config.yaml
num_hidden_layers: 14
num_attention_heads: 2
head_dim: 64
positions: "learned"
tie_word_embeddings: true
optimizer: "muon_variant"
final_lr_fraction: 0.0
doc_mask: true
train_tokens: 303000000
MLP neurons of a small language model. Each row is named by its layer, matrix (up: input weights) and neuron, and shows model dimensions 64-127. Each number is 50 + 12 x the weight over its row's rms, rounded and kept within 0 to 99.
After each neuron's rows, "fires after" lists the tokens most often just before its 100 highest values on Wikipedia text that the model never trained on. A number after a token or word is its count.

L5.up157:37 41 48 39 60 43 48 68 63 39 55 42 58 51 49 49 29 55 33 46 33 39 43 46 59 64 51 45 61 38 64 49 51 28 61 57 49 65 67 29 45 27 56 34 51 45 40 56 36 49 36 33 68 45 37 47 87 42 71 71 60 48 40 45
fires after: " m" 30, " M" 23, " B" 7, "ats" 5, " L" 4

L10.up100:69 38 38 44 53 57 47 58 46 50 43 40 58 61 56 57 63 44 80 61 61 43 43 62 57 33 20 36 28 65 35 53 34 68 55 63 45 47 53 50 56 61 53 65 43 43 49 61 38 51 70 62 49 54 56 59 31 45 55 52 33 37 49 45
fires after: " J" 20, " St" 18, " j" 12, "b" 7, "." 6, " Gr" 6

L10.up347:35 54 50 73 54 35 39 69 38 54 49 49 35 52 47 58 50 48 56 43 45 66 56 65 50 41 30 58 34 55 45 63 51 37 53 55 64 46 52 60 47 41 47 64 63 60 51 37 55 49 51 47 50 49 43 45 27 43 37 68 70 60 47 42
fires after: " " 48, "–" 18, " election" 4

L10.up203:47 48 31 48 61 49 45 50 58 38 56 55 41 49 53 61 57 54 63 44 67 49 72 31 59 50 51 73 52 56 68 51 42 51 32 54 45 39 59 26 60 46 49 62 30 48 27 59 52 53 27 48 44 52 44 92 24 72 46 41 50 42 65 48
fires after: "20" 33, "19" 10, "ec" 4, " In" 4

L8.up307:40 34 48 54 79 28 62 39 46 74 61 33 60 60 51 34 54 52 54 52 33 55 52 60 62 40 68 57 35 59 52 41 51 42 75 51 53 33 37 34 65 53 36 31 60 51 59 55 33 44 65 66 40 42 57 57 55 30 45 51 61 47 60 51
fires after: "," 55, "." 29, ":" 6, " ." 5

L6.up151:50 55 43 50 54 26 63 42 39 48 29 55 53 56 22 39 51 49 64 46 39 75 64 61 71 50 56 66 66 48 49 41 46 54 79 50 34 72 46 53 58 53 56 54 41 33 30 32 58 51 67 50 42 65 56 25 40 46 65 32 32 38 40 51
fires after: " d" 15, " ent" 8, " sup" 7, " D" 7, "ic" 7, "d" 6

L6.up609:43 51 58 54 71 40 61 27 62 49 21 37 56 48 49 31 38 43 72 64 49 60 65 56 63 42 63 55 58 44 67 62 50 50 49 50 36 40 63 35 39 43 53 48 51 40 37 46 43 63 51 55 55 53 58 40 43 53 66 30 56 57 42 50
fires after: " d" 26, "D" 15, " D" 10, " Ind" 5, "ut" 4

L9.up309:51 50 36 39 68 49 47 63 63 43 58 34 54 67 29 49 54 36 52 37 37 44 29 45 27 49 54 12 45 28 49 51 49 44 46 77 61 58 63 43 57 49 48 44 57 58 57 51 71 65 40 40 41 43 51 29 44 74 43 49 80 56 53 47
fires after: "w" 13, " F" 10, " for" 9, " f" 8, " with" 6, "f" 6

L8.up286:48 46 49 56 45 41 46 36 49 57 44 09 49 28 47 27 53 46 55 54 47 42 64 47 64 53 42 54 50 49 44 52 43 61 57 47 49 48 65 49 35 40 36 43 50 52 73 50 42 43 49 43 43 57 66 67 49 53 33 45 70 51 62 57
fires after: "," 36, " (" 7, ";" 5, " C" 5, " |" 4

L5.up538:54 38 67 45 47 41 38 37 60 63 36 22 67 68 32 43 37 61 47 48 33 58 51 39 47 49 45 31 39 38 64 48 41 52 48 64 44 33 49 51 59 43 42 56 58 58 27 59 50 39 60 62 54 40 43 59 57 58 63 44 51 29 45 48
fires after: " M" 17, " K" 11, " Z" 11, " y" 7, " T" 4, "i" 4

L6.up286:49 59 41 31 57 65 38 44 56 29 35 59 73 45 52 53 44 36 49 29 53 47 76 55 55 71 55 61 60 48 42 58 67 55 53 39 56 55 61 33 62 36 56 60 65 56 61 61 63 38 45 33 36 44 47 47 52 48 38 54 57 49 41 64
fires after: " rel" 17, " L" 15, " Con" 8, "l" 7, " El" 4

L6.up26:43 32 56 27 64 51 43 44 60 28 46 51 42 53 37 39 66 51 58 54 63 32 47 61 35 46 31 28 62 37 45 52 59 54 56 72 41 52 49 54 61 41 71 60 47 55 35 46 52 52 52 62 47 37 90 49 58 28 35 31 45 30 46 55
fires after: " |" 23, "." 10, "7" 9, " M" 6, " J" 6

L5.up201:45 59 70 51 52 61 32 54 54 65 43 34 44 29 42 48 60 71 40 43 40 53 52 41 54 58 39 18 48 58 61 49 72 44 38 46 44 30 58 33 44 10 31 55 70 58 37 50 40 53 50 44 69 84 45 55 41 57 68 80 64 56 46 63
fires after: " M" 25, " N" 15, " m" 12, " Ch" 7, "i" 5

L8.up462:45 31 39 44 59 64 50 37 46 59 33 55 55 70 25 64 59 62 57 37 48 51 48 46 60 54 36 50 60 59 57 43 69 59 68 39 41 43 60 36 34 32 45 36 56 39 58 45 50 56 44 70 42 50 47 69 57 51 50 54 63 53 45 45
fires after: "," 39, " h" 9, "H" 8, " H" 7, " m" 7

L5.up589:59 28 61 67 58 39 34 63 39 22 51 66 58 61 53 46 66 58 50 51 58 40 48 55 63 57 75 50 51 39 74 44 55 51 49 57 41 60 39 72 35 40 53 49 83 53 42 65 64 31 62 48 48 47 57 38 32 52 47 65 59 61 61 72
fires after: " f" 26, " F" 13, " opp" 9, " equ" 7

L9.up542:56 48 56 56 48 51 48 19 36 59 39 78 40 43 44 51 48 69 47 54 49 60 70 34 43 53 48 47 35 42 57 59 50 47 53 63 32 54 44 59 63 19 62 34 33 37 65 36 56 68 49 47 43 46 63 45 45 42 46 36 43 36 68 38
fires after: "20" 49, "19" 21, "ar" 4

L6.up328:39 47 62 41 38 54 33 44 42 57 52 30 56 25 27 55 54 46 54 45 63 32 47 51 54 47 49 44 80 53 55 43 51 42 57 32 70 58 56 58 28 50 59 46 50 44 50 36 57 38 44 62 52 45 58 30 27 50 40 54 55 46 55 59
fires after: " dis" 11, " c" 9, " o" 9, " hy" 7, " h" 7, "c" 7

L9.up277:45 64 64 38 50 57 18 52 56 78 47 48 57 51 48 61 42 55 66 35 58 32 56 38 53 28 52 46 57 45 54 55 49 48 72 50 59 32 61 66 56 57 50 42 36 27 51 56 52 37 39 70 48 61 42 47 64 70 49 35 36 60 57 59
fires after: "." 13, " k" 11, " h" 10, " Ch" 8, " hy" 7, "m" 6

L10.up528:46 44 60 63 38 20 53 64 55 52 39 47 52 56 49 29 37 65 39 52 59 48 61 59 48 56 68 30 38 43 47 65 43 65 34 45 46 60 60 64 66 65 54 59 56 59 49 65 42 45 37 44 30 63 28 42 63 66 34 42 53 41 61 42
fires after: "′" 24, " V" 12, "oy" 6, " pe" 6, "V" 5, " Pe" 4

L10.up486:39 51 28 47 43 41 46 58 44 72 46 25 34 30 51 27 49 71 41 64 56 50 61 66 50 21 59 44 56 58 71 60 57 52 59 72 51 60 35 43 50 55 65 36 68 53 30 52 44 55 41 62 49 59 42 51 65 59 73 55 33 62 56 50
fires after: " " 53, "|" 12, " |" 11, "–" 6, "′" 5

L9.up626:62 53 36 56 51 64 38 66 33 78 52 38 67 49 48 32 67 64 54 49 35 37 55 43 65 51 46 52 59 41 65 37 75 57 41 36 52 69 53 53 40 38 53 57 69 52 34 34 43 59 53 51 59 56 35 44 43 57 40 50 47 69 50 28
fires after: "," 61, " " 24

L5.up60:59 40 59 32 52 27 55 55 63 55 47 44 39 55 26 44 58 57 57 58 38 33 31 38 77 68 35 67 48 45 71 32 23 62 62 51 53 47 35 38 53 59 58 43 66 45 49 46 42 56 59 46 37 46 36 27 46 54 48 45 51 55 61 54
fires after: " m" 23, " h" 10, "|" 10, "-" 9, " Ch" 7, " n" 6

L4.up744:55 18 57 49 56 57 35 46 51 38 41 50 65 36 60 58 37 60 50 44 34 49 50 59 51 57 37 40 32 45 52 56 43 45 48 42 36 61 56 61 61 53 51 44 71 61 44 52 87 52 56 60 67 39 59 67 54 58 49 54 47 48 55 52
fires after: " R" 18, " S" 11, " L" 8, " s" 6, "r" 5, " de" 5

L5.up683:49 26 38 39 76 33 38 59 66 41 45 50 40 58 77 47 54 59 62 63 53 49 48 35 49 73 54 27 45 49 50 46 54 42 41 61 39 52 64 33 38 44 57 44 56 46 55 65 54 28 56 46 35 55 63 20 32 48 59 58 48 33 49 65
fires after: " L" 21, " V" 11, "R" 8, " v" 6, " F" 6

L8.up671:47 34 41 31 78 48 65 46 87 35 64 48 50 43 32 52 63 35 62 32 39 47 57 29 43 37 49 53 50 46 45 64 45 25 29 34 56 57 66 50 39 48 37 56 56 46 60 53 49 33 58 31 37 61 42 46 62 58 54 59 46 73 50 55
fires after: " L" 15, "l" 13, "n" 11, "-l" 9, "18" 6, "h" 5

L10.up201:43 46 47 49 46 61 37 73 66 43 69 36 59 44 50 58 33 51 42 52 35 67 72 53 42 56 83 50 52 50 71 59 54 61 79 33 39 72 70 31 42 37 46 49 52 55 45 64 42 42 64 49 53 55 45 60 64 48 37 56 25 72 41 52
fires after: " " 65, "us" 5, " re" 5

L4.up428:47 38 50 49 48 45 39 60 52 49 38 54 28 34 51 53 26 43 44 24 34 39 52 19 71 67 57 55 38 42 74 42 46 42 56 55 47 44 65 66 18 48 31 65 48 56 55 78 46 36 70 52 35 69 56 42 68 56 60 68 51 73 60 69
fires after: " F" 21, " M" 9, "B" 7, " B" 7, " A" 7, " Ch" 7

L10.up401:35 65 44 41 49 35 42 41 65 51 54 49 30 58 52 48 48 49 66 50 39 65 54 54 62 69 46 66 79 29 49 67 43 47 37 44 64 49 60 40 28 59 62 53 47 76 29 25 32 50 64 64 48 52 46 60 49 46 52 54 44 36 47 58
fires after: " " 37, " (" 20, " in" 6, "–" 5, "18" 4

L9.up441:46 33 41 29 44 51 59 72 49 26 60 40 59 60 59 57 64 78 48 55 51 57 48 45 46 47 53 48 57 39 38 65 48 41 54 57 46 43 57 26 36 50 51 32 35 39 30 59 67 65 47 65 51 58 52 39 61 36 41 47 45 63 40 28
fires after: "20" 29, " b" 14, "b" 11, " B" 8, "B" 7, " C" 4

L10.up379:56 37 35 32 51 47 21 34 76 70 62 50 63 51 55 49 41 45 26 27 52 34 62 72 54 37 51 58 46 52 47 73 53 44 55 39 54 72 48 61 76 46 49 25 33 41 44 35 29 39 73 59 48 55 57 40 50 50 42 37 38 54 53 40
fires after: "." 26, "," 19, " and" 11, "%" 6

L10.up630:54 56 55 40 43 38 51 46 53 40 65 45 56 41 59 48 66 63 48 30 58 37 85 60 23 52 45 60 25 43 41 54 64 52 71 25 39 50 39 49 68 50 60 53 35 45 53 44 51 50 49 65 55 55 65 40 61 90 55 48 76 48 73 58
fires after: "." 55, "," 8, " of" 5

L9.up251:50 75 45 54 63 60 55 42 52 45 59 62 47 54 45 47 63 42 38 46 72 52 50 45 68 47 50 46 61 69 29 43 26 38 53 49 40 71 33 47 61 52 50 61 32 47 36 36 49 26 46 64 46 53 66 30 80 60 62 30 54 43 44 39
fires after: "20" 43, "16" 5, "10" 5, "19" 4

L8.up102:45 47 52 62 41 62 49 59 56 73 58 55 43 63 44 67 51 48 54 43 39 48 65 65 34 48 24 49 56 47 40 48 42 74 70 45 46 44 55 38 55 66 44 38 39 25 63 41 26 52 60 49 39 50 60 63 41 63 51 51 28 89 55 56
fires after: "." 47, " p" 12, " k" 9, " " 7, "0" 5

L4.up434:43 44 42 70 65 46 35 57 41 32 35 57 51 57 78 35 48 41 55 55 53 40 36 52 46 38 56 55 67 43 64 51 51 45 64 64 41 57 59 43 72 36 62 43 80 78 43 57 40 47 66 45 45 36 44 50 31 47 88 52 38 37 51 34
fires after: " " 54, " |" 5, " −" 5, " Ma" 5

L4.up194:48 73 68 72 77 61 51 41 47 49 42 46 43 45 29 62 66 47 51 37 52 57 73 56 48 45 69 38 63 49 37 88 52 50 42 49 59 58 65 53 59 42 50 44 55 27 33 52 57 35 46 51 38 44 43 49 33 38 71 61 57 52 50 31
fires after: " S" 18, " H" 15, " J" 8, " In" 8, " D" 8, "E" 5

L8.up167:47 69 62 43 67 37 42 46 55 46 50 59 45 58 49 46 70 50 35 41 46 83 35 39 52 63 48 54 47 54 38 49 66 33 31 67 34 35 34 40 38 40 80 48 59 36 36 32 61 44 52 51 66 54 54 63 55 44 65 44 36 48 57 61
fires after: "ag" 24, "b" 8, "ic" 5, "iz" 5, "g" 5, "ac" 5

L9.up680:47 53 35 56 38 39 37 40 34 52 73 62 62 74 49 37 24 38 73 51 34 54 35 44 41 64 50 52 53 50 62 59 46 63 39 44 47 56 48 28 65 28 34 66 37 59 57 47 55 70 44 32 38 36 78 31 37 59 61 55 60 48 49 58
fires after: " the" 22, "20" 8, "The" 8, " of" 6, " in" 6, "19" 5

L3.up705:76 53 56 25 46 53 32 69 33 56 60 59 54 63 61 50 34 58 40 50 42 40 27 67 51 37 45 62 62 54 58 39 79 46 48 67 50 57 76 42 38 39 35 48 64 66 38 45 55 55 32 47 54 36 31 49 55 34 54 66 40 36 69 41
fires after: " " 69, "." 12

L4.up609:51 88 51 54 28 37 65 53 42 47 45 40 66 41 58 66 38 58 54 56 42 30 24 41 50 44 68 66 60 50 50 48 41 50 46 45 27 66 65 39 46 40 60 49 80 62 54 56 54 29 52 32 57 67 39 43 59 69 46 52 41 49 39 49
fires after: " " 95

L9.up517:65 49 53 50 44 49 37 57 76 62 49 62 69 47 37 58 41 31 53 45 30 79 50 66 39 37 58 55 45 21 49 42 57 66 42 59 57 60 57 27 41 25 65 45 46 67 46 54 47 44 72 52 60 73 66 52 60 60 39 39 39 37 46 54
fires after: " " 27, " sc" 15, "r" 7, " G" 4

L9.up665:48 49 64 63 48 38 34 31 46 46 55 56 70 56 47 58 50 66 75 68 38 83 34 56 28 58 38 49 62 47 58 54 34 70 38 63 46 70 59 59 48 19 68 59 61 49 51 73 68 57 49 62 51 34 55 30 44 30 58 48 56 52 55 79
fires after: " the" 18, "ail" 11, "'s" 9, " a" 7, "b" 5, "The" 5

L6.up699:45 47 44 51 86 55 42 37 35 54 32 34 38 61 39 66 67 53 41 41 43 48 57 54 60 51 64 56 50 38 38 44 52 48 41 28 58 67 55 61 41 38 45 51 51 32 45 31 56 56 45 54 56 55 61 50 61 29 49 48 74 37 51 58
fires after: " S" 18, " s" 13, "n" 9, " Ar" 8, " Mer" 5, " H" 5

L4.up559:44 32 33 64 48 34 44 66 58 47 64 53 40 55 42 45 37 39 35 62 52 49 44 63 60 55 43 41 49 40 52 52 56 51 65 59 38 42 42 59 67 50 60 62 61 65 61 50 56 48 70 48 34 54 62 61 47 67 47 54 78 54 35 78
fires after: " f" 59, " F" 22, " j" 10, " ref" 7

L8.up436:63 46 55 31 64 52 51 43 40 47 39 48 50 47 57 48 26 77 43 59 44 44 52 68 38 58 59 56 51 63 39 34 54 56 39 58 35 46 57 65 38 36 57 47 34 51 42 59 58 32 21 70 51 50 40 66 41 65 31 51 54 50 49 70
fires after: " " 39, " am" 8, " ag" 4, " March" 4

L9.up41:42 72 40 53 57 42 46 61 75 43 47 46 44 53 56 41 28 29 70 61 40 37 54 68 45 60 44 31 76 35 49 53 57 62 53 41 49 50 60 27 52 27 32 47 58 66 50 52 54 45 69 38 64 71 52 54 59 62 46 51 48 35 52 75
fires after: "," 17, " of" 14, "F" 9, " in" 8, " the" 8, " (" 7

L4.up305:75 45 45 42 54 56 65 30 28 49 45 68 56 45 69 61 27 46 61 49 74 36 45 66 32 52 38 68 39 59 65 53 74 41 47 51 63 56 53 39 45 58 61 42 50 59 46 23 51 30 42 62 49 38 55 47 46 36 69 55 52 76 69 25
fires after: ".\n\n" 40, " |\n\n" 12, " Le" 5, " trans" 4, " L" 4

L4.up68:37 43 32 56 34 56 23 57 56 77 58 63 57 50 58 67 55 78 43 53 71 47 45 41 51 38 60 32 58 40 38 53 58 65 53 53 36 53 53 45 39 53 48 49 31 58 34 73 62 39 53 39 38 46 41 52 66 43 60 66 71 33 54 49
fires after: " St" 19, " R" 9, " H" 8, ".S" 7, " V" 7, " P" 6

L9.up606:57 69 47 67 57 47 48 47 62 43 37 42 60 61 40 59 22 52 69 26 54 67 50 48 30 40 44 50 35 52 31 59 46 42 60 44 50 47 58 66 45 56 43 49 48 51 32 30 66 47 50 37 45 35 43 60 54 36 52 47 57 57 40 42
fires after: " " 32, " V" 13, "–" 9, "ü" 7, "s" 4

L8.up109:46 53 46 70 53 31 27 53 65 47 66 72 55 51 50 28 49 43 40 66 30 42 53 38 60 46 30 36 41 41 75 49 39 51 34 52 45 44 51 60 73 55 51 58 86 70 42 50 48 52 62 48 48 45 50 51 50 49 65 49 21 60 61 55
fires after: " " 40, "." 27, " |" 18, " (" 5

L3.up417:65 53 61 58 68 60 72 58 41 60 50 41 59 43 45 35 66 42 45 58 24 35 48 50 43 72 69 47 45 22 59 53 59 50 41 76 49 64 42 53 46 69 50 28 42 35 71 52 58 68 63 60 52 46 48 47 60 34 34 57 51 57 47 63
fires after: " |" 49, "," 5, "ase" 4

L9.up523:44 40 31 51 52 51 38 56 39 43 54 38 62 43 48 58 47 47 55 40 53 45 59 49 37 71 58 57 32 53 69 48 55 64 40 50 74 53 46 52 37 42 49 55 69 51 45 43 56 53 49 55 43 26 34 78 46 54 53 32 58 53 51 22
fires after: "," 31, " A" 7, "i" 6, "–" 6, "ian" 5

L6.up133:65 47 37 51 33 55 51 33 43 43 49 60 48 69 47 78 59 50 65 44 59 48 44 36 69 70 56 38 43 57 46 48 73 41 41 50 37 50 48 44 53 35 71 52 52 37 39 54 55 51 59 50 73 48 38 49 27 41 50 55 53 39 51 60
fires after: "20" 51, " United" 10, " in" 8, "," 4, " San" 4

L4.up749:59 22 54 36 54 43 52 58 51 55 36 45 60 48 43 38 44 44 57 51 51 17 57 48 77 53 18 42 38 37 42 44 36 48 65 56 35 60 32 56 54 44 54 52 36 52 35 63 48 70 41 52 61 31 34 46 65 53 47 32 53 37 36 40
fires after: " S" 14, " s" 10, "S" 9, " W" 8, " win" 7, " St" 6

L5.up555:43 69 63 57 51 58 63 42 28 49 59 27 63 52 45 34 57 34 62 28 48 53 61 54 70 50 64 26 46 49 62 41 42 49 40 41 56 49 53 30 56 45 57 31 45 66 37 25 75 44 33 73 49 55 36 40 61 41 55 65 54 65 23 88
fires after: " d" 44, " D" 13, "D" 9, "ens" 5, " S" 5

L8.up402:60 48 52 33 43 66 53 48 61 55 33 44 70 22 34 50 55 68 58 53 52 33 65 53 44 50 36 41 37 39 67 35 45 34 59 56 35 45 51 42 46 57 21 34 30 46 62 57 55 53 67 57 53 51 56 35 69 64 87 42 21 49 62 58
fires after: " H" 22, "H" 18, " h" 11, "0" 9, " G" 5, "alt" 4

L10.up555:31 44 51 63 50 39 53 40 33 53 17 43 39 66 28 48 41 62 61 45 50 71 62 44 37 59 35 52 52 45 57 68 79 53 42 48 48 35 41 68 51 60 46 52 43 44 67 63 72 72 33 35 41 48 45 52 45 33 49 27 34 38 61 54
fires after: "ar" 15, " o" 15, "ut" 10, "ian" 5, "or" 5

L5.up292:42 45 52 47 41 54 52 51 46 50 54 39 44 41 47 40 38 53 55 59 37 78 40 67 53 44 59 42 43 39 58 53 47 67 36 49 41 44 40 66 79 48 58 44 52 56 57 62 75 55 42 55 47 46 48 38 49 25 48 48 54 52 22 67
fires after: " D" 25, "D" 14, " S" 12, " J" 7

L9.up730:40 53 39 51 53 59 43 47 51 73 78 43 61 57 57 61 43 47 28 62 65 34 34 67 45 56 56 39 52 72 43 53 29 43 56 60 56 38 43 49 40 49 67 63 37 52 77 39 55 66 33 24 53 56 44 61 25 70 51 56 53 40 33 59
fires after: " M" 16, " (" 12, " m" 9, "m" 7, "c" 5, "erm" 4

L4.up393:40 50 48 42 57 49 33 48 37 31 56 50 55 83 43 53 59 68 60 50 47 65 63 39 46 42 56 37 35 35 52 58 67 38 50 52 48 42 82 32 26 38 48 49 44 53 69 54 60 76 50 58 52 44 63 37 32 35 34 65 57 63 61 36
fires after: " J" 20, " M" 15, " D" 10, " H" 9, " T" 7, " St" 7

L8.up164:38 52 42 56 39 44 65 58 35 39 43 61 32 59 54 58 63 53 64 62 48 56 52 42 44 39 34 38 49 53 56 50 37 31 47 60 63 60 47 46 54 41 69 43 33 33 34 57 64 55 46 53 51 47 36 38 36 43 44 63 52 38 36 59
fires after: " B" 28, "b" 11, " sup" 8, " b" 7, " under" 7, "B" 5

L8.up708:48 35 30 50 35 51 37 43 59 46 67 49 52 55 54 56 58 70 66 43 43 55 46 38 48 44 53 56 66 30 36 38 51 33 52 37 43 72 75 46 56 42 53 43 39 64 49 63 61 35 69 31 45 57 67 49 53 37 48 58 75 52 52 53
fires after: " R" 21, " B" 12, " Mar" 6, "R" 5, " V" 4, "ra" 4

L6.up650:54 56 42 40 65 53 47 19 57 52 78 46 60 57 15 48 59 33 70 53 44 36 64 52 56 55 48 31 53 59 55 48 27 56 64 52 58 61 73 37 38 35 54 59 37 41 42 61 50 63 35 43 40 38 55 66 56 77 51 44 46 51 39 37
fires after: "H" 21, "-" 13, "i" 10, " h" 10, " H" 9, " A" 5

L8.up373:55 46 35 47 48 52 48 66 45 51 52 50 40 49 54 48 53 61 40 50 61 34 62 49 51 33 58 38 59 67 56 62 67 43 74 35 51 49 54 47 58 53 38 44 25 59 33 65 73 28 42 60 45 47 17 62 59 64 45 59 50 58 56 64
fires after: " " 35, "," 16, "20" 5, " Virgin" 4, " New" 4, "94" 4

L6.up106:60 62 46 71 61 21 45 39 56 57 46 64 53 48 30 52 58 48 63 53 44 59 61 35 53 39 35 47 53 49 40 39 54 33 47 51 58 44 50 49 61 57 58 34 27 64 52 52 50 38 60 56 47 50 69 50 70 63 59 52 48 58 52 22
fires after: "–" 70, "." 20, "'" 4

L10.up565:53 55 51 73 57 47 43 47 59 41 66 67 43 72 33 48 54 34 48 64 60 57 47 50 46 47 35 32 50 52 51 60 64 54 23 42 48 36 34 37 37 54 75 47 36 41 54 39 47 39 57 30 74 49 47 57 66 43 28 58 51 66 55 46
fires after: "." 21, " J" 17, "–" 11, " E" 6, " P" 5, " S" 4

L4.up72:37 22 39 40 49 42 47 54 34 46 50 46 55 71 63 62 67 46 68 40 32 49 53 72 55 62 49 42 60 43 67 51 62 56 54 60 37 50 62 43 58 45 60 52 34 42 31 35 42 61 37 68 43 50 75 59 47 23 49 53 65 53 51 42
fires after: " T" 52, "T" 11, " J" 6, " |" 4

L5.up33:61 27 33 56 53 43 56 76 56 32 35 45 54 58 55 66 51 51 50 52 42 61 33 45 30 59 41 45 27 51 44 51 34 53 54 43 56 49 47 57 49 42 47 56 73 78 37 52 54 46 47 40 53 61 62 51 39 51 31 66 54 54 36 58
fires after: " " 32, "am" 8, " Mar" 8, " N" 5, " Team" 5, " M" 5

L6.up567:69 71 38 39 55 49 35 57 52 57 59 38 52 48 56 33 37 49 63 57 45 26 66 38 28 50 40 59 47 53 67 46 40 48 55 47 43 61 45 48 38 29 48 41 84 52 71 70 34 51 63 26 65 65 48 58 56 54 33 56 55 56 40 38
fires after: "," 18, " (" 17, " there" 11, " There" 5, " He" 4

L8.up52:58 34 29 63 53 59 52 56 34 56 60 46 50 80 76 48 54 40 41 60 60 63 47 40 50 61 27 41 45 44 50 47 61 48 45 57 45 66 52 48 52 52 49 41 55 38 56 46 41 50 80 46 36 66 69 74 43 38 44 62 65 60 36 64
fires after: " f" 17, " J" 16, " in" 7, " M" 6, " N" 4, "r" 4

L10.up605:38 67 42 63 43 55 40 69 46 51 39 34 34 20 50 51 60 59 68 60 71 54 37 59 36 67 36 54 58 60 51 74 51 44 64 62 47 51 42 78 39 43 44 32 43 62 48 56 58 53 29 46 37 45 33 50 24 50 32 52 35 48 44 52
fires after: " " 48, "–" 24, "A" 5, " Mc" 4, " January" 4

L5.up712:44 65 48 41 26 29 61 72 30 36 53 22 65 42 22 49 25 56 35 56 49 55 45 44 56 50 46 51 43 66 53 33 47 54 57 57 58 64 65 54 47 45 56 63 99 64 43 60 56 53 58 41 53 35 28 58 43 39 37 44 34 53 54 47
fires after: " " 66, "ound" 4, " w" 4

L4.up330:46 35 43 71 54 31 47 35 33 64 55 62 54 53 41 55 51 51 56 62 21 64 44 57 76 59 47 59 65 46 32 56 31 29 57 55 62 49 61 53 42 62 42 33 58 63 58 55 49 33 36 45 37 69 56 54 33 52 60 62 37 60 36 34
fires after: " con" 26, " re" 21, " sub" 12, " (" 8

L6.up554:63 52 57 52 45 59 31 52 48 55 54 26 47 71 54 45 63 59 64 47 25 37 24 60 78 57 51 42 64 61 43 45 33 69 40 49 66 55 41 60 47 47 72 27 55 41 31 60 51 37 59 39 49 61 41 44 64 68 45 65 40 77 30 30
fires after: " " 58, " $" 9, " (" 7, " re" 4

L3.up334:72 52 21 35 49 36 54 43 40 43 81 45 79 49 46 54 50 62 65 60 48 45 27 49 45 62 70 55 39 53 70 51 49 34 47 53 54 69 67 41 53 27 40 51 77 48 45 57 38 48 44 52 42 45 47 40 59 64 47 57 49 63 49 50
fires after: " " 89, " (" 4

L10.up632:57 55 59 62 72 62 63 33 24 63 65 35 35 64 51 49 58 44 68 50 37 52 51 79 47 43 49 42 42 44 59 50 47 42 46 38 55 40 39 32 60 58 52 58 56 44 36 71 41 59 48 51 38 49 60 51 38 60 50 51 54 63 74 32
fires after: "," 31, "." 16, "n" 5, "hn" 4, "ust" 4, " wh" 4

L4.up342:64 52 67 51 43 34 49 56 55 38 52 63 46 48 34 70 47 47 33 44 58 40 50 42 57 45 45 46 46 46 50 33 42 41 50 32 49 64 48 73 35 64 48 60 49 47 50 48 52 53 56 60 54 65 45 52 40 73 61 39 65 47 39 28
fires after: " re" 16, " o" 11, " w" 9, " f" 8, "re" 6, " bre" 6

L8.up40:40 24 44 34 31 67 39 52 60 46 62 36 67 49 45 41 71 47 53 28 58 54 50 31 42 62 40 62 54 17 52 37 61 54 69 59 53 44 38 41 40 48 55 61 48 72 43 40 21 28 64 47 55 53 52 48 61 36 53 61 43 38 34 40
fires after: " C" 14, " L" 11, "L" 8, " H" 7, " IS" 6, " Art" 5

L4.up738:51 39 39 19 57 68 48 56 39 61 65 43 48 50 44 54 41 70 53 54 62 54 45 46 71 49 50 39 50 45 53 42 56 73 50 58 64 52 49 70 31 41 60 60 72 72 38 59 63 27 33 47 41 48 66 51 38 47 32 47 47 73 68 58
fires after: " C" 15, " Ar" 14, " Con" 12, " Al" 10, " In" 4

L9.up276:39 47 60 42 31 48 48 39 58 56 51 53 63 49 61 53 56 56 58 62 50 50 36 33 41 48 43 49 60 47 47 56 57 57 33 49 64 48 69 68 71 43 51 62 34 47 52 59 57 39 54 52 50 40 60 58 40 46 39 65 72 47 41 62
fires after: " the" 27, " a" 14, " " 11, " at" 7, " The" 5

L5.up173:79 69 42 59 52 47 51 42 38 37 45 49 40 41 56 59 41 66 38 40 80 70 50 49 68 51 65 46 39 71 37 62 39 45 32 73 45 53 50 53 56 34 46 68 24 45 25 51 41 63 52 38 59 58 64 44 36 29 37 46 45 50 39 43
fires after: " C" 21, "19" 18, " c" 9, "20" 9, " in" 6, " " 6